Weights of a small GPT-style language model, trained from scratch on English Wikipedia.
Architecture: learned positions, biases, tied embeddings.
Training: 441M tokens, 3362 steps.
MLP neurons of a small language model. Each row is named by its layer, matrix (up: input weights) and neuron, and shows model dimensions 336-431. Each number is 500 + 50 x the weight over its row's rms, rounded and kept within 0 to 999. Numbers have three digits each.
After each neuron's rows, "fires after" lists the tokens most often just before its 100 highest values on Wikipedia text that the model never trained on.

L5.up617:584413532581514542557490514534550497463539518463416363393475471562580437480548585525557420547516501498548388502436490494530508498546437596529469452538516412582528466430540381520483473490476519471453449592481442527407496577511508440428591464533495576485469492493485483526516555474530465524
fires after: " the", "-", " \"", "|", "'s", " as"

L5.up1837:550479526537534501506493450518399481515524471542550484465455455390560451533474522521500481492430385525571478507546456431447564485516497575515424592442434467485537532515521557411521518523483479451522476536477589413470467501505557389476502605502549437436562477564520515417484519520530581369
fires after: " |", "==", "|", ";", "-", "\n"

L5.up2110:566562425516558520476449400479458523487428479541452520530451469500506438486520482527564477471487479474462495382573502438522470537472455563536505553498450515533583543516428491446523401402439561508474571511442530505457526549600488496535538553573418553521551606501444505483524403518536564534
fires after: " |", " 0", " 1", " 4", " 6"

L5.up917:539489617436440481471536463547525484466610573492476450386507529506467548564447469460466526524534463536469521589414397480514544499525566563516487418539534510590591525472430481617439512552524488495493530544434393531350460501527491444462465490452502531534499470542528533518507508498485522411
fires after: " G", " P", " S", " C", " V"

L5.up337:478471532453452484446507419475476463409526527541524467567576495468465502428587547481517511586541500551562450516528496496481444462450390495483476589471504466477482540528543563493485489520506519558409493515527506463532492496559443476487573499539493476475557391476521601605516494482559454493
fires after: "\n", "===", " ==="

L5.up1192:552441450442464602507501425533454503520482522491584562462439456514555475641503488501477535515529478474464510519610498502525471471466462520521553453497558603497477457548494581505523473512549477457543607499443586464435514495518396471502482380508475501446405484410552569502518509475625566465
fires after: " |", " 4", " 1", " 2", " 3"

L7.up286:560474486568438530539488516477499475528538575386522437497591555475483519498532479505540511591478470490476499514490498525520546484538481507523601585499551467435431475479561482454511448516512448578484467492560512426515436470452518582470473466469487499520483453501466421587520428501586500431
fires after: " was", " is", " being"

L5.up237:500480486613442511587504517407493401483446561523502542552550547548536446527510486469546484518481522438510487554454476544541534491557511539532549489562517523470472570564572476420518464502373507491551590513507516578443406480489559538584511466463515478431432495483478496464490577488497465494
fires after: " |", ";", " W", " H", " L"

L7.up2227:519452530499442482511520403561508517608469545517514484390481452489468554525494513483544557489511582487519501512517483465494562465492496520489485513539552506508509496547542486440558534502345449531558536491492631470442511548490486552494493607503436524441536527490474449517416487472514542533
fires after: " the"

L5.up1930:498482497542464493495473418586487544446482474511610497507535596522526533469486441465497461549474553546555521460467578412520426492580407503553479496541541537438547504572605455473497434472508488432469430518534471635516499600434493331483459548500437546489581580477489492482428389575600436465
fires after: " |", "|", "-"

L5.up1000:497487437424464508484474474445530554495454498458412442515607465477473512569479507565504456603531491615542475493445484507534540565498584475535502580466532595498509540571517483434509426489513461442487480490552526531450496531431553473590559407494416610452506515538518533544387533471460529519
fires after: " |", " was", ";"

L5.up1124:505495559511539475566525480503514575450423460560577492486486555433474538566592526509466426535527522481523518516458461543557486610524513469430540476442484603461443405508454451522470570491555605498564530505547462388491458473434399502481519423432571487486522480483484452497505632442423356530
fires after: " =", " ", " income"

L5.up598:539498573492514455516465490442555572519533511454484376542530528516449497546470537516467582528480561531465387529472498441581493459490480500495529488493470498485515470506403524482540447466490468443493552555497488471456397435431431455471532492566526459524546533475506528518572490487473544484
fires after: " had", " have", " has"

L7.up488:555534460530540516579587494554450536630440526537478419499527533537590611430457492444486469445480510366387436506479435436476480535493499537487430493491415472485479504474515458599384495530525423486435512480540570554502547527506497512566498589486437562523568552504528569544594417590539519487
fires after: " |", "\\"

L7.up388:525475506478467528426501369462527537534470484501409514579582505571498508498466561516491460532512443525507514468446492478556499565564467529547408520605442512526465446479526511478381500484456453535413454628484503509501489425470517544450484474538495535590577538515478516540563519466520569495
fires after: " the", " |", " The", "\n "

L7.up1725:578504381584461473447469494448501513522475499510453541447511509550496483469533516553501489521493499438440490535559431440517484412449544446430472412574537461496573510565441482510544519435473585543564569444490527492493618539472477489507529500500553458487520471565442454510428542501500498516
fires after: " is", " a", " was", " the"

L5.up58:464418521457504386527441534565518584494460492438495482507478423504444538546568498545463438515449457511478387427513525482537436452508488481597480473458459540522450521466591482460579421530501550502457499506461520517429425450474516515552475494574486478485562529460485489578534606518512448502
fires after: " |"

L5.up912:480447411556405580498468434556438444542574503515460552530463522506509422453544510438543489492498538581504492437526452478460465496543540534590470596551401528470530481462524435478546458482386484394504606473608495560440450463478481509627532510516469605465418540541553417367393454557452474466
fires after: " |", " of", ";"

L5.up757:643531496475462510506503492465529509584471438510463427461616516600450532526513467459524605530456523539524489535477426535561622449547467457457512426533461484517498416421399464557556514530464490357520367484543528521421425560504535493446533584507476509470478554489590498539494536482475458498
fires after: " a", " with", " has", " had", " have"

L5.up677:526507387566565583468515531392550391514473416500584393553507561574502472447402473458426476544386521510466452480505478499485499524484555541510560515493500519556576575488506466473493498517426451492432578537515526519463563418456575397572519474466546476486460577480507482476408509505588561496
fires after: " |"

L5.up1696:477510531454444482439532438506501564557451474520489474509404586529478480516395560440338556559583578583526473545536551559507547567457532624477437560567509498528428490510459429528589492442503475482494483539476545507438470487614489423528513564531472573487487591572484434505545425447418480480
fires after: " a", " A", " an", " The", "A", " An"

L5.up202:505446574446468466442443456461500543489433502465521410469409559471505494563606527523452530559530507596572508504601414531526570481530537586490526512499491492494488460511533476332503539486451456458456616520523564442498587510478464591516531552522551560584526497519452434485473455543484512508
fires after: " |", " 65"

L7.up1813:508502549446507492491543515497446451606486513497539592446511636531549426438539482409518530523481503575436543595441438478618496416563483445562464500507469470547524578405532553479598569506548440474621424493495505498486468453518433400466574462460473563564489603543462555423353499427506414508
fires after: " G", " D", " Ch", " H", " K", " Sch"

L5.up2222:486427493429452443508546445454528497501531523477473451518512498453444445438477437545552463446449602449606435531559416469544452540518528503387384560464538495553481577578490416462540432529444457457511505381418474507581522578506507490388550522556492473479462572511524458576373503533549529515
fires after: " |"

L5.up1598:494475482530413569475485439575486480520539455429471486396503493476438441519496501577480399556504508483476487534527463469541422494439463492498495507485463453494502534450496447553481511434531429596524525513482475471455461609465531474478440483439525505501521481487489550522499513406588529458
fires after: " t", "et", "T", " T", "t", " int"

L7.up777:512524554559413463459457454469451487543397490455545509533491453402350469533539485443525535511528490530599498630457555676593550551417475505575530484452517365479585541495501485560440447549534419401587526491492587380550562472483547499492520493509420491508526483521600515571541545507512437553
fires after: " the", " his", "'s"

L7.up988:435458482486528599523469447571504483587528523480499508522518478615435560569602449442477409549456498528533496530483473505428456463516530544519526485562577477496555480603471488518543560459569454447551492541500554513511395476579519464499514489464464571432413403477514499549511487472477561535
fires after: " |", " on", " the", "|", ":"

L5.up1936:514561451442471477568453462545392455534496470454566425496401492551511467532552545584490507502406549522510447499620444560387494447558507457540505502547493602557468520474524527382506484576513413539554564456457507438427522520475500480481519450545553414479516497451540551573547592513499475535
fires after: " |"

L5.up2244:535521494481552512457479501490489482538477435466465551577449645509596472514473494495490468443465402417439444524483576496489417562484562553499446514495524517518454479512508519412531582577495426552415480599517421423598518466457479385469419423505389511506528527493549499371464487538546504451
fires after: " |", "|", " (1", " (2", " (3"

L5.up1854:589465586521564407478495470447556462498465513497517462476598497494540498451500527516380541468466402519481484526541449604474480471505578453610482444535506484503547432460544435490527587495426505544481649519489423561534476424492468430602530424533515470450535471480613469504542405465445463530
fires after: " to", " would", " not", " can"

L7.up573:556429523536566541485528522494438481507506538434563502493547551490526442507548547589422578502406501535466436395580503498523506587527488451482492561499507613502417567442537445476484492517493552508450502559470518475435569468524490375527506546555567483549454516546487459505483552601532505547
fires after: " |", " /"

L5.up328:552468434469473526447416505484469371508554489484476536403409531587495527557532521517527682568519439463529497493531496554467460484441488502581520463353508517434493487558479483512550397532582585522527518487451449544522519545534527546517577532558517469439526583414526601576511492493604422487
fires after: " ", " AL", " 2", " 3", " 1", " |"

L7.up713:500370494405480433463439512567465426499503514541564382357489489539543477584510449495407492543532549421489456493476483513520502413470491483541445474521586500492429575569524446575581488485511507502492644510435494469463439452531599474540545457538541475505573480423444385489463534501580484527
fires after: " the", " at", " to"

L5.up287:560504510431471493528508463497575498621508485519450565515517498569536422474505548515561500570466573509444533593490514480611468518584506501590512419498421476482449404420494631461529517489514481388478430561483471552410575458559381560514467485491411523561566560510518564510522426533584517498
fires after: " has", " have", " had", " with", " took", " can"

L5.up152:467559533554532428534485524459509463476555500506387514563462523523459521401484435452515562490502498465459490448568474500411444511507420591473469388391566450507565470569487467539524625539502500436461541485551601464479483518508519509497496590513535518488558443435484512478448470610495503459
fires after: " in", " In"

L5.up306:507447523553460466525539529430501494501520508523497541445523472519509397509554553484508544552458543541489553508486561383444552512533582440594541551484593411477559454472517576497491514444502589447317540530448544492448446405422483484554481586401490454539433429551482558507517504474506448469
fires after: " s", " T", " t", " m", " Sh"

L7.up2065:427545418469497507418537518446539409488438442560510482488426393509528551607481488506483494564508621462434466403472423574529485505465435595446477512366536480517499526476485460514484527448504488471430537578503399403484532517459521468377506522461593555454539420501404460551449529469494499550
fires after: " K", " G", " D", " V"

L7.up510:433497528536470557457576541495476538538530457468506433449548566553512492538547470417478471502474563474492479521491547478552516516519356462513542516563478455412541546553446522544527523496534486518502434519381445588467567427465462477606643443632472556479526510536476470510485508484537456511
fires after: " the", " was", " first", " as", " been", " of"

L5.up580:497398493411455556541493452458469479541562493485402492450492537521530447482406522461567528453540576540483502466473613462554483538581526601428436563522578485517375498475623458456436447443471487420503471605479418548585501610508468535543558435478390498442555483556497505520545527537448475525
fires after: " the", " a", " is", " The", " an"

L5.up429:519478453518479491402509441603367457531509621535446440487512627524495496528448593497446528452461455474535481529431559527538451477607524498455527460515497454630481565503531458481575442561511434403494497603517597449556500495411487506505524537538480534509443563430526434552491614563540501437
fires after: " |", ";", " and", " or", ",", " as"

L5.up2025:544426375498467562474502503496450565500471521458458513504469535556524518595506563520490560480465410571472565525504523594581581616398480488406501437527490596502497492485461456472531549484460510481452523529513527478502578524525540399448452393519521521487486496550568493453425545508417579562
fires after: " |", " G", " g", ","

L5.up893:429486474609456364569415432436557502479509456509490516496577536446477496590567555494579504420534461521470496495406568457447482491455464440475498520488484441547426568519475478448408472530444531570430482563496490518489461468401442415509489502411482533537487530539508449521516544487582527478
fires after: "===", " ===", "==", "s===", "====", " =="

L5.up391:540472491567501508511393475527450454472487559522506559501616575440486470474473536532483442479642469451441436528506532508506540553493486538664482529468461402544476527457463421480429509493579577517464492514523536455494446490535559473535535498517477588501607454639452469476470460497471435576
fires after: " ==", "==", "===", " ===", "s==="

L7.up65:511375496513417413550509531463458421484550579511452493452524550599483436523543432638484512607480502566438499570555544506528525481525521452473436476446474525585491451440454397457517455533570464494474485491578563516424448591543556476564475486544547463441431492433557478497415432529596424574
fires after: " |", "|", "ğ"

L5.up2011:454499550561447442545421480415489535414393498531516426505479401529548428471514506521492573529469426424527347445447468601500391450535491516570517574517439519468504481561554555566509455533500430453593516539475514624608438437470456549494491512466472475554558554492509412455437513501481496502
fires after: " the", " United"

L5.up259:580487535492538435466536494553493436534501493416531481515496518408471502445482518515525540551567536488449467487409582543578615490493561459553519548554513560504596446449512554514495491376536433516498552513455481516513397586547465541579484518530476556410521465488414518530496440532520498545
fires after: " was", " is", " were", " are", " not"

L5.up1339:510499418484452561548500542470527501481521617452459451534496507490541514476417535523398477595477543466497534469514399502495569456561494478536601528592443516451576516572571516476540479484542592576428520466463412582516504489482579443491492491420420515567452518599515553577519477385398496539
fires after: " 3", " S", " C", " 4", " B", " M"

L7.up1926:397479403500574515533551462595450528577566510479537485440484497496456531571591558476481402532510574444515461583451453494559567437520479614503441405541447449438472588605536479526477373534564533438567587536492568558445471539529586533515510440485517483516506515538536458534540512414477453403
fires after: " |", "\n", " W", "|", " L", " 1,"

L5.up2137:566445456460451533569550411489397497507490513487398560533506497494615450524517527509467459477477447559594458524506450442639522468549517508541521544413513472548503510446574525437571436548490537520481511480523479502431459512505553523437500464466436538534560541432575541549437571472467554463
fires after: " |", ";", "\n", " T", " t"

L5.up65:501484560451457441567487463447484490500437536569544443504511462558614442518506466517397497516465415420532502547523620496442597525539470390537544478428462457462464424551472471545494524501469478582497468510566517516499524494437522520550521516471509429443482448472575504435500465517465537481
fires after: " to", " may", " To"

L5.up751:533560502497555452571476501589495554538472563521493441570567605431396532477464492463513558465539566506505505561434507506479541533563430436455510529470560560456547509516506492477471526502552475460502529562437447570500472523486596355500484519495592489527500554455530541448470542530562436494
fires after: " the", " in", " The"

L7.up1079:447450453551399449537535465524362508472495522440511536578440442511524427482470501448439422452463479618442426547498470628510422567496428378435533481585499510456584503522445511518590572490505381386496443544362433496463519468533466496343532508487493502478487479493459461527450514550471455480
fires after: " at", " At", " the", "At", " by", " age"

L5.up1830:505488474539530546594477449498455416427521510526521528554531595444513506545547633576487564487524521547492526448553427404520542482533484519559516526492451520486555488373499516477469520534514499446483509561519451460437549505536498492566439451481514467456517515446428574520485543542568505502
fires after: " |", ";"

L5.up111:497485540590505489627539479471458494526523570530507517537534591469455600530531491602530522432586481335514514437509492517490576566519519531481483457482514493451490403574384469513447483564439558457455506595464510445480494474479566603482469479586552558592542482584458428527562546459472367444
fires after: " =", "\n"

L5.up1433:470514504510574499509506502458427550442554570479485444428612548514558538513541447436497437561534428425554543426483470489439529475469503504526500588477478449488497588527562435569595475437516493449550465549489498461467484471551495491549541481437376500579520483527500534481526447542545513523
fires after: " on", "On", " On", " the"

L5.up1330:506557463465517537457584490548511483538507641541517495563510475453518409536447541487441525489431398446593449470446526519557464453499486448539518525548415459508403500555489559511512517450527481438533445594437492547459492452528423542527466479506475411507474558526472546456414513518532490469
fires after: " |", " High"

L7.up341:443526472462473453508579496566422512551501546522477438529491505489511410466536512501499491474398468514495416475456459624496397469526503493514423488546461524553466470478562547575431465479524459496569572539435527435534564449485436552457526526488503532394543473521510581508470464590553445569
fires after: " the", " ", "The"

L7.up1483:490524522455505540495532550420597402490494483397520528469587420500476516507488513488509422437502473584514471474506491524589501463498444580500562489474441528444596514403497556468427536542502581567463504516507453459486509536478592484530442440497525419426517587507496572541450325548520514580
fires after: "\n", " 1", "-"

L5.up930:552468465530473539375505555578487487484504524490441518580498558626512527497500563466512506547552518403449587615487490574531529515453551546498536526572488443551534476428478479478504439491514496440552585556508508452470482588431507394502503535539576579514551525527567493514583559469567504426
fires after: " T", " t", "T", " \"T", " (t", " (T"

L5.up2207:529522534519492512459524453472472487562447584532471423450482471557467526432381512445501550497476429503515530527567484551528465415547536531502469433520504516475412489574493474390483434471574591479567572474489456581533472507489530382471513424538468493504501591441515586474441518420531514607
fires after: " the", " |", " The", " /", " as", " H"

L5.up497:538554492478469531447587499490516429416512449510426515424471587454526561617498575501524422512496477502495539541436460451527476469519476554502517435487498513477443449536533461615461508512509531527560609528506538573442563461561498550525530486464473550551590517486512411559442468503491479527
fires after: " |"

L7.up1993:442533501460538604427515484508494569555565509485498548551479584504451461497572474424534534469526547460477489485516586466578557415387475477469505540446549557547553547557485487476511496449485513464525489573483511511487458513452491517607521412407486559562456477450423482453471400544588422544
fires after: " the", " and", " on", " to", " for", " about"

L7.up1467:476450424464538413524475613513475448534424441495533492491491498483471531484552427468529464431472455372562495536567448418487566531535472491519558583594544426477419532520499591544440529589504489472466482524489428475591552504516437582501437490479538562424490525476415537457523490527461561534
fires after: "\n", " |", ")"

L5.up1934:531519464527492518515542469449510462426540528519514471523545495467419449439573477496459501513519451470482459546565517584421551424480635512468547513441545394528454516498453409549537492489505538527456551503432550463576445599489508576463561518537464556515556456481434505475432502520551468481
fires after: "===", " ===", "==", "'", "====", " =="

L7.up480:399452525491562517572425514522509555560510441476452422474497413569538479556552464517510491503508474453472487475496523467432493507446459512443473524456493570473558449475574458530476440598470406464474465455506482437529531518511455492466467488483448577456476465523581462492522406548507563504
fires after: " |", "\n", "|", "-", " National", " The"

L7.up1021:512484464531428498523476531483535440526447527485469492605510604467485501462604553503338510480438459479499560625543564533511534485511490498536547478567505496530464528547471572580488470594419480429471454456522491538465531503468454524542486443511508476557474425431523473508577542510493525455
fires after: " |", "|---|---|---|---|---|", "|---|---|---|---|", "|---|---|---|---|---|---|", " to"

L7.up67:522459518512511539531503500529417454535540502520474525487479530521515492482511497501514513511458558485435479535396475499456431502406505536490490500487432525451455529539449471408588377439544423460469545441560558511495487471392469408485492530498432487492430550501510506500490499604500461450
fires after: "\n", " ==", "==", "s=="

L5.up1741:494530482491437534466563477562472476527530491447499528529444548527551393488468542535548386474526477555638505457467302402540407659487499490562478466471435455453470520500556558451490568465504446460453476524532514512535521481466441483554471533488524491533636527435511604400452458543517485506
fires after: " |", "|"

L5.up2279:534446618415470479531544457419512513479607579429394453499522512497441474589453407560461526497433490470582503532459505514568477504448426536499524442376472538503503445572452529494498441482533444451509492524517464492484502540464531530470537418518556418491475403500512481530446442383588474526
fires after: " |", "|"

L5.up964:453370476450537457527565505590493523509439448485453535472550579467538579511547624491478502504503515439570473504571433481382590489527508532557538492516492478556560541404538526518580579449596443557494527474557487501500514406548557485459569495608568529530569467491404437534518372494493503575
fires after: " |", "′", "°", "57", " 2:"

L7.up2115:572447450575381522519597483480496575533468608550494363502526521506438552539526528532482511508504445471534493551462438505526465420540462492602462520412507578439501485473511550459422498508471509440549478416462540491466429553498520484538504478533550467458444475477555549487560472476502477619
fires after: " F", " Y", " W", " E", " R", " S"

L5.up1429:536496511523481518463524453496543523623584421479505535463508532517579463471510538528353533452559500565541538582480499531531476413522592497583549538511556483475381514561460454478539442577472561441488564560494532406468449563590505548496507562433512451536473475538506473562510440538520549403
fires after: " un", "-", " Un", " more", " (", " \""

L5.up1826:471496548557445542487510520550496522478460498461544497402451560502531466496390520523421503467524580574492499509487338500591458470570510467517459441536523568554547485526482458512498532468465467497496512602536429462462471472519452484550565434543438565523492442505551493456481448428523531431
fires after: " A", "A", " a", "-A", " U", " Ale"

L5.up881:468485469514530512487427386507532559583517553528484343479465457599487443446516450414484541519503551583495447562456500551520574547602475500529476495535486514563483453510592476437543604485504462456514571537576504599455496506540454366493449513511439521516450566577532572535475376538539464485
fires after: " the", " The", "The", " of"

L7.up2030:469463464488536455432448515529570512557502431469383511445474458489521502485422438473516480418405563460461597440487457536525543482474573528475601533498500491464454545485562431517556539504452559562579543488515413510498498510504519532469548437473419571488485543565527462594383535465529512428
fires after: " a", " the", " as", " an", " pl"

L5.up1785:545471520489502514431517493481469505536385545625552502523468473478534495466512555522506448540455504507569471516534380486496498497498525472490533507549459415502468400563547542491504553539489529510548568552489489457550558483536435457484535480444511527434474549547380517445496401449531519558
fires after: "-", "|", "\n", " |"

L5.up1583:561549541495509598570501525549463479467454473502522494474470458534449437471551608437487537597505424554521538510517530448477435540495435471428491456475530563472525440495486415557556376571572631429516515611533520505424559552482572459480543535523531459455444570544564462512536510485487559499
fires after: " |", " ", " G", " T"

L5.up994:429543487516579451469461443489460477458514456596526450506592464513469419446491491508512504457498546475555428496472491545581575486431460501558464542373426497625540541587460476454450571511486481427450518506487593498457444435443474452529521578497447505554462514495499470464514458533505483468
fires after: "|", " first", "–8"

L7.up2266:476519538494403550453543471450595513445599530564511552511536406500501456480498523498449471497472580467551450558531587465496449573500460511486497474479513479554463507525504441457509464509420503552539509464523565483445554458520523397520500517437578570581485549525590495514481514517532444548
fires after: " the", " |"

L5.up1420:436435402472507359539512510517480520496559508488519521500498526488493543484520651482481556558459435474508520463523516506491506522551462433425423577579446599502516505402458494416493488491464437533445475487526489446509447519445542487494494470495536554521542524485543516501421524442550337483
fires after: " |", "\n", " Length", " Peak", " positions", " chart"

L5.up291:527490536523433466424547510506462438437482536509521397504498493507522561536470571553497591526435517492461450571542426394480502495568419512528519565520368509433545485436492550499497500467519565489495542453491500443472492530436476527522517433394454542501540538584415530475619449475547519548
fires after: " M", " S", " m", " L", " l", " C"

L5.up437:529503491558606447544537489540439547575482499515499468510525435485641467443537502485482449562516540486529473423438424502467543602465575533553461443524528425498437556563497488467558472504437511424529576466482565458509447532565444414467395563446481524491601516455479465519498549507537381510
fires after: " |", " time", " at", " Date", " Year"

L5.up2167:512490499589546577529508443494394434490515550435508465443473428447549675522511514559445499458510513483463525498520384512563511467488513546507523499451503458428567585504455523451491368513365562519384511396608508538461472528544519477575547443524578484564493518486615546464495537460518466523
fires after: " |", ".7", ".6"

L5.up716:519526533541432551511475502487499543417528476588518448546428434567468644445596456479400440492530479498507441477439486466512440485525472545569588410476425501461507498503516589512520444495574488437431533516482470557455489554505493445467510482454510527519415456527370531426426483459568554429
fires after: " N", " M", " D", " m", " (M"

L5.up106:492482553436594463511511536469499503457514499489568502460496518521516450552473551530444487508525547495560416552585473495465433500555554558506454501534474527504554506536509594545559471489494506548486585471450500487515445530493450457534501532412480495529493544438456424591478541531518505488
fires after: " the", " The", " an", " a", " as"

L5.up1163:510486444534592498475461443565516423436495427468489484516555464447484382495555514390503539513409553486505535496532442522496438623556574538514538479557456506452470451547614613469479470569432547434525490502502469494514527574545548506445510524569530568513514527441551460497545509509443459385
fires after: "\n", " the", " from", " in", "{"

L7.up47:505450495507549571541461575504499609529369504472525505487519497471473524472443509446547495495445481557509570586453553469512471498571521612566544565536460514493598476521512434566552490512565532514456461556578508388480517573409480392525490580562519475456555595545520493438483486545494552420
fires after: " the", "|", " The", "The"

L7.up1023:495420443497454417521600516527504494579507471553426451433523450476463597434505536552386436473466521604549467549535413546625583393542482480466567469479561492552542456429442499457540449524451472529520496477519434477457481531532482401520494556365496482515647507558421607486491461562475467496
fires after: " D", " V", " d", " G", " v"

L7.up2054:565411449548461464609512488532371461557572532451559499462521519532587579447482559558441491428548503505498464511537475533541435572560440510484557453428576462501436543398528533540503523510478461527498458514516494549467446490523553511510486517512544544481406521504494453392544572598540538420
fires after: ":", "',", " and", ";", "o,"

L5.up1518:466472482506423482569523467445452510525507493550438428517409429541493515556575505448534539457487599591519526502392488480441476506586589436618525503516501538533485508489475548494496548404545522585587620565482549499498445521443569523514448511447555466522563513458501492553540521478463483551
fires after: " |", " "

L5.up1180:492492396435517520422496441501463454514600517569495437584474564471553489529553583627463561507482527497502499477469481489503504493566498451528552426472454511552468545466530547461531518432483495527469577504484475442460507492430470561522622523473456477517513500550546478513461503443517563468
fires after: " b", " l", " m", " t", " j", " v"